python train.py --norm_eps=1e-05 --rope_fraction=1.0 --init="normal"
MLP neurons of a small language model. Each row is named by its layer, matrix (down: output weights) and neuron, and shows model dimensions 128-255. Each number is 500 + 40 x the weight over its row's rms, rounded and kept within 0 to 999. Numbers have three digits each.
A block is one neuron, or neurons of one layer that tend to fire together. After each block is what it responds to, as a language model described it from the Wikipedia text at the highest values.

L5.down29:502479484517481527498505496459533508484487498537517483488442492500565567548531475478544483504558524489481552389470503505528427498452511454502548516513533412513501450510470495485511504489574486543577504577497500435488517486562543460516542519506474520456472458452513576520501443458498456501544555533487546496477478473505496563565536449538527558511422416503583507585518520462468513482486
L5.down96:563496490532545511491552530529400519538527534499520552513501472473495455457461463456507455490493541447495496506482572508514528543406531469549448480472552471496474505489460481448507499520486541449495474490598523505546528586495570461435504524488495488454472532428519555550538502505506505481464462541458537496584501498454508510446610514424523523515532527506559507469607545504495509502496
L5.down169:537469564491491482460434516485464571477477549518523504598483545433462450480482528552494458516502465552418517509527408485454471518467513535464520545544488505480482452444589468489466507515540481536495430526515507506452471395425477425474470382435507511465556510496616554511471516485514517532485483538586485478483467502528506513458498487453503455522498539522485490414505508492458561482444
L5.down346:558544499469571470466562562491454573554466522548476493475525434491548457513449531536465517530457520485460573475478478460467512572549465436491509450404537499454520549588461453425469531571435521504591437505543500498561518492475522436453544516538495504439544488513540549527519468516525553498471470457519560506508562495509494525451554514458455490557450544531522533502522572565521470508511
L5.down467:535574485505487510535484488519496586547457522511496468538431496491509517501457518516486490595508541593467506510490510501526447517488440545491479485508425433488488518526508485544471514453514526511503456563569430454474484516530548525480466432517601496480483518536460505488507458461541515465487512460461536549539506518558532524515541496487459489491548420524477473488431487584535508498472
L5.down509:505474482553541487445466495469463456478491500516460538527451520452479428443446467516537479503482505461500459510498538437512549481483504465495454533527573552587535493577438470503445540459441478447433457531519485451500517496466521557621569479482473607499466493505455489451514486511528536463456519521557524463490489458447506387461500479571514440556479544412482475538536468487523533437556
L5.down722:482558476495470510521487475462471491489520444523456517468460575481507525496472468476485436490458471533554445487503484473480494532520497534509495502479501521567570547492418464491423539511473473523463405457514481501514520512476532525520438414449495498487469497536468511491532476525540483470495563533554506415537512509629522517449429495468560407513509485585477435574493509458514532505468
L5.down744:549543437442448494473491511497508456536485556479527573506506566473486487512548486515512512428480504468478555444468496534509517493482571505550506464544526553509477504440482506429469523516521480412493499496466492447487436506554505511517538483489429477459554486566475471520540481525528592500499523528468454501465484482484524519508490479474500512543517515572461515443526452494531475544462
L5.down804:477534574491509471484430425459458470418461536467447499470447485531551545550431475452500529511489462564507528519560501453454413532492512490477505470523522529517516531554576550485474468456517499515506510463529527574483501521480435442462510562459532505535530493497503471500469519504496465585489472549525420490484461508443527538546465522543506451526500413478437458493499525487458411494514
L5.down923:475462497469518458488499512485461443446536487506532541488580533470480384491447482559503545479481427497482472553517470582468500455529452457472479430525568463492499507554510442548499519502484486493502534531547513500560535528520498589564474474476528500439471492522481556494447422440514547490401483510513591509531503539436611473484458539569547471529576511493496510491549551441490507470498
L5.down945:468593489534481515485479444493585515516520493491517559565520547542482461554475527488451542526499542477522533443465466577471512567468524523476543494473548473476544405528451526422492589538521573544484441488509514482552469446516442477484542460519516515500429465483451526547467505490565465464509535521572475440575524535418481527474462527425500419438536521460492545525500469529567584529561
L5.down1014:481506563540495487507500475510555442555497506445528538447518504513534490493453549521514526499582471506469528533497512552484515544470464422488518454478494505495474520483557541509516407552547554483464485459454535516508507517535466412472502524512470520475457493491493477558442563468460494535495497517508472492412543547406450458533533504516490578475517538481475435511494516396479497566458
L5.down1094:551563431576513538527563550473442476514553486465566500474405483416508506454532507509525487454497476534466486485469453523455463486467533451567496571577483528593476539515558514539439502563429460487637437470462508475484511566550463492461512562453481514462474620573542548477515513482509473530519505520452542442508529445515473441548550529411448467569568466494549467474470461485504524463566
L5.down1251:563540556428583487437453514477508496554495507536461493491479443495562493436504485479517510550444438468436503525536512440530535509513584526592487523463502472495472510494442393480526433561503483426521547416505535485466536519556476561491509463609496476529545559470636502474461482506522519506470497500508491442503542488517559537525510538426529517499533466557435524468483517503533488508507
L5.down1340:532524513530521456546501514475499526489530468499468495484490554551494498545490467462510480479520541459493495525476507515535461549561522442481535496466479478449477493509530521543512476520499550490480485534502570522571448482544513480502517444428526554558466542560543453480476430480492447494559513491455498481545505457419505452591501403565573472483517535568533508485526489553513515552443
L5.down1481:515498504500502465541493541469490471542493484476527497435513533517513610482449429519493520453424528504487565402475467431441534491488517491462497421464467503495476554504610491512539518440481503495580524461453529506486429508564475496536484447394488456502469596491560494483540526477499498442522493538466482480505529468486503465446470559487464544479427529436510493459507474507471502503551
Description: Mid-name word pieces

L7.down597:453453515504496475477464493510532484525458463480537505480483458495488504382489480463522525510504458517472563541537523444493537514463475461549514467495502522484532487498523486401518459499515469524436566482526518490475556514489499412530512493434508513500484484511514509496500525503561503510479559528439503513438548510474507445487517504493515526482476456502532471520470508508480487534559
L7.down1013:518422527453497524458453518489496509496443491471530502457520457505515531380466462446517528433482543507540560515497526528464540495437480466533495461534518549462502516507510538411525503507509488503486502437524486529511503473460543480518485485427499493522525454501535514484463530492496513517506535503481501516438537509458549472497515449536532548472460484489504460539447458530488444538522
L7.down1021:549447513474511501473457528485496515484464475433517509503498468549464485431489482444462498536496429496484510465508566528460506461504449511462543472569539540507507465472508474399516537530444498539486522507493530507543521499478538497454466467441490457530496461516540474493496541497492479526535500481503499506460548514495543484450476449506554540500501505519501510518440511496508495541537
L7.down1199:521433526508501537494471524513493461523446514470490522523522514509486526490469457427475503456534458516479537526529536537465535509490490468508520462518534539512495498526480504428513512547491513470407464458472509499535581424442534503514452495439512495512500487511503508496511470465494488491537509505473489486465543480466571496518514493495546498467482487506521508547454489483512500549580
Description: Paragraph-ending boundaries

L9.down1475:504495460542484505471484496464496478521500454483514492501452444527568497571512535518470502516473563501482511497461532501542510529496518556475486453549525552522480493538517482602496475492423480516579486515468465477436513510516458464429471481568471473510514470480431465542545570501460483493494488487516544437532495527537520506479464496548429484505533517513560519511524531465488517450517
Description: Paragraph and row boundaries

L7.down584:464558487477566569444524498511473477480584496559492546475548444513505461499514568540459432506509500447505525492491435478519487507523435519458541461508533474519474503524494491560499502470475569482488508494556509468467520481484484507457497436477526511518485506508515511514473538541515515542551508518609470483522469467465510454454510577514550594502526450480487491556522519502437567510521
L7.down1012:559525516558494534487493423483515555520448504463512531483447486493486357493445512524465457406424516507572503519551472427473505487501463482477411432500582444501520475498534550495585558479490519545509477518494552465414600466511468471534466435488483532582511500501470493439498512449532415486461514522511572515458603527542552564478515552536474538528475521466468480485491510491503467514516
L7.down1027:511518492428526472524506510509451530489490479491477547452545507414525505522475545484540593511492508485567464467497508520487478444547508498543515476579498496429478558510545537434482438480527483532511524533501455544532458486462536466508552508481591549516428405531499506552456526492524544523499524514552544497505513462446497423530457528482493448499447565462467548528543495449482559469524
L7.down1516:527492543423529456551552525438508529476522442460565424487501518520534518591413494451505456432593537466509529606500543512468479504523531512517501487494496489495478468478512484473542530531517541572474489468537551527561512405476475480520467531551570444499533469470518442457520520487533475407518531506545497469439526554492537527496547510487483479509442514506507489482507507542551501537525
Description: East Asian name syllables

L9.down1505:526565583445491568506470500479501536448497557483473514504480510511486507460513440501438490563484460499510544486448470522467500514477470432491537529401473509553512516462512475480529466432500502561532449546556419499522470458550518439488520489433498544553548433459525505466527500512523530457472511531443476490490520472493492474483509432517526542517542554532509518504441492455534564503456
Description: Japanese name onsets

L5.down46:481600516512505439483450518489460434506404467495517447525543443510481505483549452516505532559576449500524521497549472455514501493490462458468512427551548522462500435554450519525463542556456554535473519470490499476464530588523649446505520549559508479534498490482444463485488603520490540529445412454516488502476464541546502499499483547523521519460410539475504507463569523480538507531498
L5.down107:479519468518554474500503442549476520559533498460477511484458547539467540533467565445485527519562484499489488535521519503500459477485483474510533476487464499528550511459559519383510509478477484465471501488434442504513494513519541513570480471522515492462545535471559522502402452474459549466497471522493523523496529555464521481485511549564441557464485542411460517443511527462449483469514
L5.down372:492566484492477480422512452518489481439550485529519515515570534558579534397479463598516536507446503492503518557509519503497464454528461480527418483502525499534480529536538471484479451444578538463449554520562481560468510439478538424467505540534462535539527473520509551567506482460477475529483501493457450463466440461496545453540488509528534522490529515467488560486513469506451483498469
L5.down616:517535515508523481496547508491473536479493510536466427494476521519461468474460475459475430475540495550487497549575540509543454498468477561532421487569501506504475555477457494477544480573508516454460475490540530495515577546491444474457500516493521479513541543531471538529557464451492512459595506488471487463427530558492499493521434532586497436509477565470491570496458566503509504488506
L5.down662:500554460480542455503509519415490531530509495487458529544465516501509435522467546440424467513476459495486496539537537566512468492508441516453485453437470504537448574528430573534445539477480562548432500441512565495499445474562496523478511552482435567484552491441438523514545474534361407536465436458526451447501495485496496496505504490470530506468464577510491483449530528562520487577487
L5.down687:535483467527454480474430452541522419466515518433498540512507558471475523505550531538508548552521566486504513499491481528480424504606411409472574540475491436495526489508442558426488545480426461533514512501472478493522485547533516447535515471455449530447528519453512490484501548542489581504517451538519500555488518507487456562558489503552445575502515475502495517548604467515490478494634
L5.down719:468456476449498544538492561440513508436485450496468473479458434505544536502538494472510532481471548460519580469520520511463488502535536490516557614456560576478575528495436522468486433487424505442419522494451407508438508515556455435526503510437529517454525404458515574453504478529458544496473570489445522500512528501441453507541456525536525452501461566475506504557518493417493481477538
L5.down731:530486490473539433502524500539533558447459507473463529451550510543501549499546498516522508584498505524502484520511476511442481562545532483545523533458523523552590482487464549472466473504484479523539505456485435478497515540425525496472457512439535457480485472506509580513515484487538525475501477485443478527445475474446452416499435485436554437472521489489527599511444459464510537463494
L5.down836:495434471471535508481530546464463499531474427499558478575466549558487542466527485522486548536500520539448461503517513503463475494571541527544576525469502460501464497467473470465503511441536482503573485464439540489553481518453554498542480443475494560459473417552543563537493478552526518491508462563510470465576514505498522495511493530544497465502444499547466479472498504478494564511471
L5.down1081:504533526585503487527522457438525565464502466428522470482554453587555547505530446503451504486490551497496499481490490446492498534508474544478493502561498558499559477502492510488494523407454522479508573500469448413471518478456506488490549516558509451587484477492438480457579516457466589446512482503499518569434570496483535491557523570523455583456468505541527501468514525513503476527530
L5.down1120:445509482480488528494586549484449471500460572558452519565571499570505555504558438549544458528477477499455527517509530443464469588519525551502464552474547527584497480457513485470485477394510540494475473506524486478506496440478441433484481445547554513524486507449546545539532508503489442481456597532472444465475463487480478483500474509468539525475447470516506555546452377518485540460542
L5.down1168:505496479487468495485491502492489516526462522475553561566501431466537478536540478530537528476518532518484443465485584434523449437516564518522512564565514504500460517496479492554490485476512476467481523506480522521519441542491530543506499551418483500465536498497516464554460534514537488541514515510516399466519480521518462468524462451514452562508542500518548510484518487476463544465468
L5.down1206:554557479524452477423485528463542451531500495451474456439400480550518508549542447523416525511567445440481411468526511509478594504496449503467544554512540501519530512507471447489502516480460514483470462540397574541496496473536482493527454533511411474475482447540555555455518624430549517464463517503542435499544510516532505420551524486492507542518484508544463529499520512485423495504501
L5.down1207:489480509554507463481436521535511527493545470520541471467495431503512507558461572480509439403532403499486499517497398483531463486502481528564494454523489546489601493496555541484460427521539497468503463511545495551542516431526518446528508578451499558603524486448465485553476513505467464488472540452501506555504443524467455437478469518575507458481462465540546454469495461509488472511493
L5.down1220:498461534487476548442466536508498565504506471431537489572479505501497434562493464503482586547578485591550491548543532529483566521519463510527472490536493431481506510517524500477461549487521510541453496527581498449560544501393454522387588483501510435461531541539471448491529558489477510467522606532486498524520464522426459533472476480535453438487438529507485505495470465492484526477510
L5.down1271:491469501482477506487400557493517466496439531444505481563534562515467518476529513460447458494532516510467430430554418493495509485453538506557470531483447496518513464462500496570469514532539499561525447558460462455517454561478518475520492553583537501517584528565518581518526454418431472437495559507462495538498482597489436473481534478456478467518537519505531478519524481400498476489542
Description: Subject pronouns starting clauses

L7.down121:510540451531551475556495510447470530535521514533474484476434475607546509546619482564560545539534498534441515547515575480569539508482479428504534477532482487472565494519541547475421458468438515448445509487511468538448541521500458520541536456454434456625456463484525495586494505479485457497481502479460455488477515461505468520499524610476453465491503492508552490473477466534564502472514
L7.down793:477509450528483524527476515526457487504517454534495535502490517553508484491462429437533481496444489471493610558479572463496439516565522502508469471493516425418634564524586536510502520534499519508513488416523433551468521461488490516552513529455501500551514527543523507455604478528467473465517568537477498477450573517432445506550440491495518463505483496535522500490421506477452543443507
L7.down1292:518585529496494545465434499518536569505595503486427547492534587533596566453572496464544423479511477621560562533582483516522414474499483423505508459470424577472437434492523495481558495521457501502476532512488473482497526546489389516535546493532453457513564494493559538432463515464472524497439496506483519496475488461502520455459531523551506543508485511461512490570456482444498472527492
L7.down1380:490473468484492576467486435466523547485512599500537454495502533584477543623465419565519457424481499548525499516515505469514458538477524536517492502520474527542479445459477489530514428529507489494546526522509414479480516545481448447476537540551501527459485499457457546521494514451478564471504505535585432445477542478425440506548454430502434526444513535450509475465473469521509566596503
Description: Clause-subject pronouns

L9.down276:561519506571494451516524508514480454508501460554482524506503477522418442551523551505489495503515472534530489531465421491494500444511400458554482506449537500560518438495453503477516484482497459547498468509525487482542505517458433503588514549501505577488509433467479438526522485470519468547455441466484397529442536490494498525464532457473513435508524448494470538495488533515451558484485
Description: Before an upcoming number

L5.down257:424503523422509528457432481479533506472496518479502506438515531534492491507479389586515508461480503488493471588412478491538504522514476547496426528455524449463495475498492503516539518556508484575533500473487519495506414425548493465498515522535523458539520483535495507538498488601496468449525522464513498402510530471443488494486566431478498461512503546539460563528517456465558521500487
L5.down492:491568494458474518514501550500465449520471451457503588536551463537506477551505435461517490514494520465495509512534573509478527481442495505477545508514533528573531488493493436509491461466550466444443544506477495470500490519402485556530470513510424411511427487502430558471443448454478460489506465528553494515501488522493478495498439510493490485517512478512470520486527488502512504502422
L5.down544:516495449526546437529481537450486480546531459522527512539517492441530472430468541495574481552528466437493527451565517486482500468487464562560499495484484484531465473527454481523522525512483448511498605514524515487477444580489484498438535573456463519503512530490502436520433427432543501546475532443456514519495519472467588533421464568477480515462464610481522473452450504501503456498483
L5.down578:507438457390461522546470507506502495456485475424453528494485537522514555445471441462516490468557520538508543522531566520498462530451452521519482446528543515479519504492484589462503531484447543459435546480534492515525530522526563486516482520480501472462421503517458520533522524506494467465546493532508442480381521550480508439521544529543492510501516516484531566508465504499494498522569
L5.down609:474536517474512475454484504476488521482507441560472471485521561537449488423479498417590488555536482497566513453488468516420480510566501480501454432521492438476510489515502500465557572483478454504441571491588560499477478498552485519498612512553495509517482457502522439518462447493552463544565482454486539461427525505544527433517494463494596493481469541488494508479476497463479461514452
L5.down615:483459444532546465486503499521519456541577516438510522507428547503484476529474472530506520517520543502547548571461412502590589523536436524531491480443491524521534497502456542451545480501487524508434481410555551502530469486501497462498521548472472487495485536476514483533516519480425477519517500433494452478505408507434461462472553484511484478523544475459524503499512477472581595501477
L5.down639:482564545510508495514503550513483563524481501557506496452456488526514445534475517584421486511513471528460541517485458461526438516523464544481482471531484465549493492485502487440428477396515473464497425468489493474500512555559522458493456487476532434484519501477535484521451467510434542541540474413481466539537493473593490432551474560465464458508547534502566480449568438499579540555465
L5.down815:493437522446535532474412526497488513536476424525503521488501451469522486362450467441543488504531472548508527537496512501474532508491536505513498512491466523495542554533498503448520508498508498475370477388514504484492534482499501484480493479445510487524506476522493549562467503407500473542499524490521502505494476506493548451524484504455512477463464528490563519503453493485466472500509
L5.down838:527584493435485492420479516429493444505527516491509545485530511494537490466495478467474445473415454409460496459546528494508454485487545570541577474461512542536477482433470503400509510506508466503465495484571489447437423494514458495556577544488499493520554481480511481517466481425453498517520497444595491470476503459513494500462407483541546526553490519545472396542568535501402559472567
L5.down940:526555564513482491492459524488517546483419492487539534494540488531483469542467468476464477509525481486488506477465560537472534529507485414510516443486500520520542474511446535437472500531509557462510484488493464534574545476459529532503495506457510483513520428519551548473490484458469485534551513479460514487501507493539553504486491434480546503442435523511477458550478528468510513480546
L5.down970:494491518485421567570485459462476524485561588481490452495488526524515430526488500552483482592457461486468481459504532492540454528474549573475462503497535481446460473518550452474485476500567448512519521503551435454488520470451493506468499484518472499488535517513494531464480459530546571529523522517500487510452441516479538530520445477534513524443545491515499492500467526522503447508564
L5.down1058:493470497548538495498496481502511486496436533464554514533575459468519519488451450421557472484561515468499461538503515464435477445461477506477460542486440469499519518478470470514461474544534551474513513569443553532458497557505561503433485511561511427539518515484494534516473507496468482424470514537528543535462565543492542493458495505502411525435522519504592500498478485537485554598492
L5.down1102:497458539465524521492448530509485475519469473461535513505492449493504504365496505418464506467509496499488526493530522499432501513510471473514515516535517528493584544504512483439536472513520489502456527498477504490508558458447589462459452460442476481515528464518504538499461576510516515499528533530469491516463511547503533480541482475504526510483483493541550455476454485492503484546538
L5.down1308:501546558502482511472493504446549458507555366448524407482531480556527473462483507474515447465559508522484519465553557529484508545493437495488477545536577443469530490493513539558451581515484577484429474500504505442617544471511440524454584501531523485521461530534463423475569484494503464479483547551526484457543481525516528446445517554521483526510508452515541460537500512501524540445497
L5.down1329:519464563427508527464458560535487485470452539462533590514510458523526522403508526456524506465515510464501526539533529539447545494476456482518505481524503518491513493501498546436507524569513492484465517495496497538513508456464543568496458493462463567520514442502489510520464529503500517454519531517459488505497548493523585442480485449532537511439411498527522471475447474488525457499549
L5.down1521:458528567511515483481455571418450464522511476605484471475483469524526475400443501507525465429494441536526455508532464593451481507530548509419472490494458486483505526525540499454459462443494543457455528544493448519473548479504531503439583532448579564480489493548489509557493512501480524523478534515442542487496481489486512408572429487498516486489441463490473441518475418564433439508524
Description: Paragraph-break newlines

L7.down329:463489496570515585507524521470456495555481538455534479435542583462534519506422536493493522472546385503449519618523561503582464498509440446510496414444530541526411444558445522411466492464519542558522520445434531416562541563536509493485551483547530462498515483487508470489491493536464470449529491441573504517476499473546488493460503496481557512467464418416527527451524531504533580463486
L7.down1182:500506519566537464436504496501505484438489552458510408536426522503466512414434506560492497503421458443411468471524492564453466421480441575569499451474518503488480512523473470540570485484511512417527535472479516430566455412492438498576564499489450577558486507566574507524461515453503485509470502497525489461540527565581467506446447458498503516485465512508545475482551515432525476478596
L7.down1249:481464503471426497546443473527522536436526439489511454430482521511557510473556472522559523501550480512492477562487521433488441472463494476486487512487523488555484541503540485574463490469521431547538528475551533528563500491446484504509533447486512400546574505498461525522433535437495462475477500489501566454496529450522509573512486531565473500515495457420533530508460514459505480475437
L7.down1533:486515463489513541478458499551477614499450511512531569494508501521544483530487467498545611515492520510505477508493473507500557519473421466521519455569466496503483503479549565484490515538536595538481435531505464488502500482462493493471493534529520498499441473524475531498476511529513479467576451520498473498520428466520487461561510460496446446436463513507554436501567443473574564498523
Description: Post-article noun-phrase modifiers